Weights of a small GPT-style language model, trained from scratch on English Wikipedia: 13 layers, vocabulary 17141.
MLP neurons of a small language model. Each row is named by its layer, matrix (gate and up: input weights; down: output weights) and neuron, and shows model dimensions 144-271. Each number is 500 + 25 x the weight over its row's rms, rounded and kept within 0 to 999. Numbers have three digits each. A neuron's up and down rows have the sign that makes its largest values positive.
After each neuron's rows, "fires before" lists the tokens most often just after its 100 highest values on Wikipedia text that the model never trained on; "fires after" lists the tokens most often just before its 100 highest values on Wikipedia text that the model never trained on.

L9.gate836:483468497556448505505548490487479517490513524499497515521490506489509570461520509483508499451478492530471472501476516481479518472504447493508539497526489512481502512536481514476530548476522518492527479497515477528516484545484484485518508498499474514513512502550524508511528514531505542496495497510515536506460509520479500501513519489511479485479468513509504507507527540429467466511521
L9.up836:492461487491473513567496466480503513503472485527477506502512527533518498485482509493502477431473518543486462522526509526522547503508489505482557552499469525492484534564480512493550479470521489529499500466511496532478455533557471521477509507513478470498517548486526532474541507498504523523512522513503526532475514503513492503501518481490525506489482513481563482476480522511468535496509
L9.down836:472497474527468522523450490479491524483536447542451534567488521495452490485523514501481466499474468487511513485463533518533515475515488513507493508500489472511503525517472498518523489463532478514534500494511498521523498540511514516510482522509536458492497494477569527539509501468510522451484487502514501498523512530514465444462536511501484519512489530452477504460553523479502456514492
fires before: "| ", "/ ", "alry", "\n\n", ")"
fires after: "| ", "(", "/ ", "electr"

L8.gate323:524456504477473510490470482549482485531451504469501521473496477455464512453478489475499549515520493519480568472471496488508541423467484457479517504509508486481460532501493483541486478511540478499484444514478506476456575531526463471443498522506456539506475506505475510488483452485528469511494490493502505480514469493468481491516515505476492550494491515509508445552526537493460509518525
L8.up323:510504465511481508502506494515467472469500480498462493485493513498530484479490492509532501501532497488508555484425502491511513498504472498559517501439499436500518493475490502513517519479459521448552500473479485503528480492470472496521492550499473540478498547511506525497472528453522517528494485501535552468504485490523482526566519506523492497491484494537451515494484482523519518482510
L8.down323:484506489527502543498523483524501460487460495456528489502518499493500501517520542523539466518525506547527509484513512473451505517477513492472427471524544501547527509517528506481529568476524556526523500546510440540465540532458488520504510498511497488511507486495497501520503501492501480477516516498468503512486523543514501517505496505498482501489536508480502494518467501535471488481470
fires before: "| ", ". ", "August ", "|---|---|---|---|"
fires after: "| ", "|", "\n\n", "\n", "On "

L3.gate81:532498503457480470510489484502481507460474498534514471514505508479492517519490479504529511442472513544487495502473517463536507481489539498492518460466538517498525483515485475516484470513491474493519512510562538479499516506513493518553478530529504468497478514481491511489489465515494502496477487530492490538484496490475463497517491463452488500491506504518495525507571513500463523496503
L3.up81:512527487491478496472482485469464463478490492523534495523556490493483526522514460496530461473485477534486498518483456486521502514498518515504499480493517528487525492521490526515524485495510496464524513489535557473513496538500507521546500539563484461496486554524500486496503476514485471506494518517522494533520463476479475496461481499503497487483504474478496509458583529489452519496484
L3.down81:477531502553507471477512530550452505512524502500508518496470485499495531489517454532490509532510454471500491514479514500529516535467476519504470485458520498489519523538494470522536521490522506480498502534488528502549501476538530492482529502515474508512521519484534557533507453511499490489550563506469496544503595514512515479501504523571481492498468484468495470460471523493443499503478
fires before: "| ", "|"
fires after: "| ", "number "

L3.gate568:442506493486510528515505448534513505490517497516449511475484543493536502479514484502553487481498541455514476508481519459501469476520507485507482497475524509501489504480472466491482526495498517488449542506539537534466488521467474489487490510503486539509487511482517494525466476529491525480506519493471479497469502526509507515508512529475485503512515553484499466533502503509489528511499
L3.up568:460504499512511528470527506535500505488502490462489506487497498455541491472524449542523501493487505490537483482515497490528461480530455511517472490542517507508462505497488473494508500482492504491458539494493524542453535486483497465466508519510497473498491508479525556513480511514443484493491470435500518515486460482480476536481569513481497491510502511526530462538505500464502521497520
L3.down568:482496473542473494486489505473470512512469513485509482541485486526525527524499505499484522505501497502492479479486445495569473468518532484454486515507517458520478460521509544501524484455445478477474493489476517471543479466480507539516491522520522467470537537531509527493524491517476521518520492477498482486507506475515507466475529476501496467529483513509520473512483482440522494478507
fires before: "| ", "1", "4 ", "0", "0 "
fires after: "| ", "0 ", "/ ", "0", "4 ", "1"

L5.gate511:457508518492522477530498442509539516495495522456513519476486495485502491480474472456499512518497532486516525498468501489504491459499503501517464535525557482501528482493506496494493478483490525529499454528530550500493523478528481511524533451521520509492460557489538486476484480515506533514499526526474507502512523511483495503483488499471496490473510506467542501579504472479506502516462
L5.up511:474488501474489482516507506527487520533497545493577473499488518455493496489537510526517471483505522501481533455506505522491503489533499504490497481482523484515507500477496499518529535489490473496513457536547522510523478509481484525510499498497537548533478519505479520521494521534544518486488485481522517444477503540504488497473514525497524464500487466512550492514508488474464491501505
L5.down511:523460432467478522526493512514485520455516491481539486531494527503487496511505513505482496482540526499486492508485509551503535489521521510481464483526508551513437476499466487482535519530494505479506494476495520535505470530497571523532521482480477504516498518510505508489478535486514538514499474449511506456512520558512481533455490510481469481529452478517529517534486477517494479531467
fires before: "| ", "m ", "; ", "|"
fires after: ".", "le"

L8.gate84:543514471467465505517472515455516512520505488465518540552528521505430456473514505492499480506461491486455492536512509450502505500521498546492507496505498445520543474525492498487498481474507489487526494507496512485548522480500524492492497513534472534452475515498514543522505502435479472522525545532496502492512458501460553480504515488557464483490503488493469481549484535491521518524531
L8.up84:525433508468476512524492488499511547503517517523470541493548520488478470516459482492441495491461505456496496469486507475513504510528495521527477456531542528542539491478468491498489472523474487480527496535520452471483490495500494494532524480471485530508504469535512514577449513498494483499496513494511480484447492507509484485493490496547471517484523504461478481523491487534478508508497
L8.down84:500479504494526520475487473472492506498525490521445479495478507490475510498516442479516523463449510531469480496511532481526505472477496504497544475495437541501442493524491518507506538542518520478465479480496510501493528514515477515473509496501496473501474528517506495518527511477439522472532512501503484471444487531515492517486528521464517513479483502514447479505492497498510528465490
fires before: "| ", "3 ", "; ", "\n"
fires after: "| ", ".", "00", "ingham ", "3 ", "0 "

L5.gate696:471509473515497489477515516530511532482501545531483481478491551553495496491546458513492472508497506515502458503493472510476524474526458503510486500522478514493477520512522516481508494500492544552513520470517507521513552521498540450462499555494471520541478430515514494518503515478514477519473526471518566506504464514482565514495527528486507453500500524535479459454502496517490468560495
L5.up696:488536489482531546514477488482491475484517524524457510472511490475504477472492518472474563468505521498482525541524504502502533489471494489512529509459509511497491488502530473506501530532499528455518496502493504451542502493473523495523487515506530520519511567497562489496518490496468522484517493518489485498509504494527462491513510534528499491491456503507509501464468534484495516529508
L5.down696:482476479512506493466545514469459529508515516504494518512511492455532502519520470503478461478484513493496476525517487418519501509488439466521477495496491484486500496517491476492498495504496509536540441484453536486518513532519518493527519546519513513464526526493516490487517524501510469512500507488503539506519515481488520493491547507539511497467494517551510499520452521546489437505509
fires before: "| ", "bit"
fires after: "| "

L4.gate614:521512500522469544462522471489522523480518471488484523527498471467494505525477516476510516519487471525524505451487520510541489483510497505495509493516519508493494508524478511496508516498487465434494499499468495503499461459532539498462502509502481462483482467525465535552478508510456473510515496511492506462473468502478513502495517537514501506512494440517483524528529546450491510503516
L4.up614:464478461505506469452535504498461494462555497457486477518487445491506498483518469497511520476524511530521513493528481520523524469509487526502468508524474520466490504536474493443525459495481490498471448530524506519469463501486500536496515533506513473488461525526457546491476498481472510511516488489469480464469494492489517511470481500474491483489533503488484520476495479496496526534525
L4.down614:496490535519496518472473485461507466523508480498484503540477524524508525485507506523512522503480485547521510451476489508513511506492515545500520498497506494481453503522474513452522491550471468457524476524537490541526492463500505534477497504530494500510475527525487500517495508463521531485537525525502486511476521520511509501511483482455463488533487493502457569496512501520522491538536
fires before: "| ", "|", "ly "
fires after: "| ", "\n\n", "- "

L9.gate595:473454515487493521428477541490454466497546546521456552508520482534504486495507513462518489487506460452461477520504467470529488477495510506511548526488448496500488494490499527507534472521506528532538534502517474499532521501495504476490507503542521513491516496450456506520493521512513471491525478523509442482485488499475497498490525507512475511473471470566526482460505476473470499476528
L9.up595:495464472530453555522525539529470512486519530533553516488491511539476536463461506543500475495522512529552510465462512530446463474500469478505508505505470460504512517549508519474482523497443499487494480516467465495502509472516507544502522513516484522523448504534486510487495502499538476523490466521493496494527504511493492498512521490496493516496501495494502521493536492522490490501473
L9.down595:512521483471489546493458499464479456488500526513454471509484476468522488499466452501552539510478497481530416470509499522499532497472489517532469478453539442462482488510496455519513577486539520457518476530525510492486509523539499533531496472505505455481465505516518509514512508511489497495491523516474548502480472482485460531523524498510493471460506519508517521514482511494462483493485
fires before: "| ", ", "
fires after: "| ", "199", "R", "200"

L3.gate874:470541462533483489509511437454495534510479497482485491518480513496544513475515509451477503427478494486480518469512500535526438485499498505508514433486442458456440509467482516488504567494525500477505538497495528536503521503495494514510458522490479500491503481495490516518508468478502544504469514488524535472499479519503493526437510502500549485529526515468516492525523466493567533459496
L3.up874:498476471519516558509540482485509516501481541521505509514483506532468504482543476528506486509487526535490482513499466451502494536507469505474462503488523567546555500561435494453555448511542452461510514516498519493518516476497538471451517510529495505503494505521545535512486506495516482487474498445500506488520482530469505487497538474534504494468478463504487493491486494467445486501519
L3.down874:468490485512515513509486503498483517509485469455469505511502505466468517476549509507526493522526511472493448514501482466504521491505483523504485478530484529513525531518521514479526463493524492497509532523513467530530485494530502471462537554535508451456500484547507503485500507469478527497493510445502558450506544483448478490497538503517525511503497481509514482509437479476482524481507
fires before: "| ", " ", "|", "−"
fires after: "| ", " "

L4.gate982:444483498526468473502558503520525491540432492538469492498500516503516481524510482514480458534492516512444509503482499501494516522522478498506508514483487435514482473510518509570540529520515462486521485527479550512516453523509507479479498525529524504500495475467500459533486491498516526505514514506496463541522523556508543514501489516507506507480487474505508542476512486478521509516548
L4.up982:452538493508487493522527526460533505545530495516494513494483505489484468506489507500486486543469467528488478515467538458470509522505490505526462511492499473478508528484473463490574501522531464503522472559534486510544473488526481502502505525541476491504493459507497519492501486498478525514553511524523523548492477544440519491517510480515474523526536540515533484512483477534507509499522
L4.down982:464465529506460487481473510498486524537486487502487480497519459486482490542510478473499477530482479486469516501511508489477469533535515502526541450505503497534502515524482513535508529526489492516527507505509574493516475476572491577468470518507498493548490490517516507511500457506468532518488531468516499558490493534488516492473505490519534525502547499523501482481437474491497510481551
fires before: "| ", "', ", "; ", ".", "|"
fires after: "| ", "; "

L2.gate876:505510508480523519485504449504491486502496489493470478518519477478518495530516537488523508464514559475489514475467445488513484466544502470470534483498516519479509512533505475535524478473462498455491504495482471509504522510484538524480483477545512493490485488479518495479452494529447502490490476485508554525470466510493494505470514483497471480466494512500498467469523487484487524511541
L2.up876:506485518504490496486496471539458447509494475498495468490500472490507477535502512495473493476497567490510517480490468507537500493489482491484507486507530504453486495559497500547492514500472533445463509477492478502481511526498481492480536512547505511525498511492505493496473485529462476480501508473510510514482480530512484534518515517511505484474523507472500459411510505476447552457510
L2.down876:462483512535470479479480515521479495458506442504493472492546464488496501518493439505475509499468501510496505493517497515496470552474500476530523528461509489492500510564511500510526521484484469474488497517502505520518487596495531469532489529500484480539515536518499526512490420522481481488499518461478529494498505504459508508498463522511498521511464520444477466441543489496490529495514
fires before: "| "
fires after: "| ", "number "

L4.gate479:490545481492531484489493482472539500510501491468495511536514500479428507457510497496492471536482506464481499517529466483517491537519524474511484482539514513491459490499551447497510457516529501518534436528472497502531456488483560561521534499528504501488480527502499466519476490499545459485458495469504509515485495514483510492510520491490499462473504506511483510493508494463532500521498
L4.up479:534470474467516473472519455515554463513517535546489474506520501502532507471533513489508472521487502463479495499488495464433526499521469517483520509486473489496479505486520544518491513533504504499526405507539550502497452522522558506473536492525489461473517545497482465538461538500525488513456524480472484550455495486515477467517476497527500521474503540505471524485479489494532499535521
L4.down479:471528475501505501474517506493510541498487501501484535508503520541488506536521488513508501485506524465520503508512509498488486532551479497477533491510513499510459463490496493498489570528543498460498475513516540472510458500475518509505528464542472493509474521531520489553468505519519494522515497476520483473510496476512556535507494522490535472469477507502489543505515472451526458494541
fires before: "| ", "|"
fires after: "| "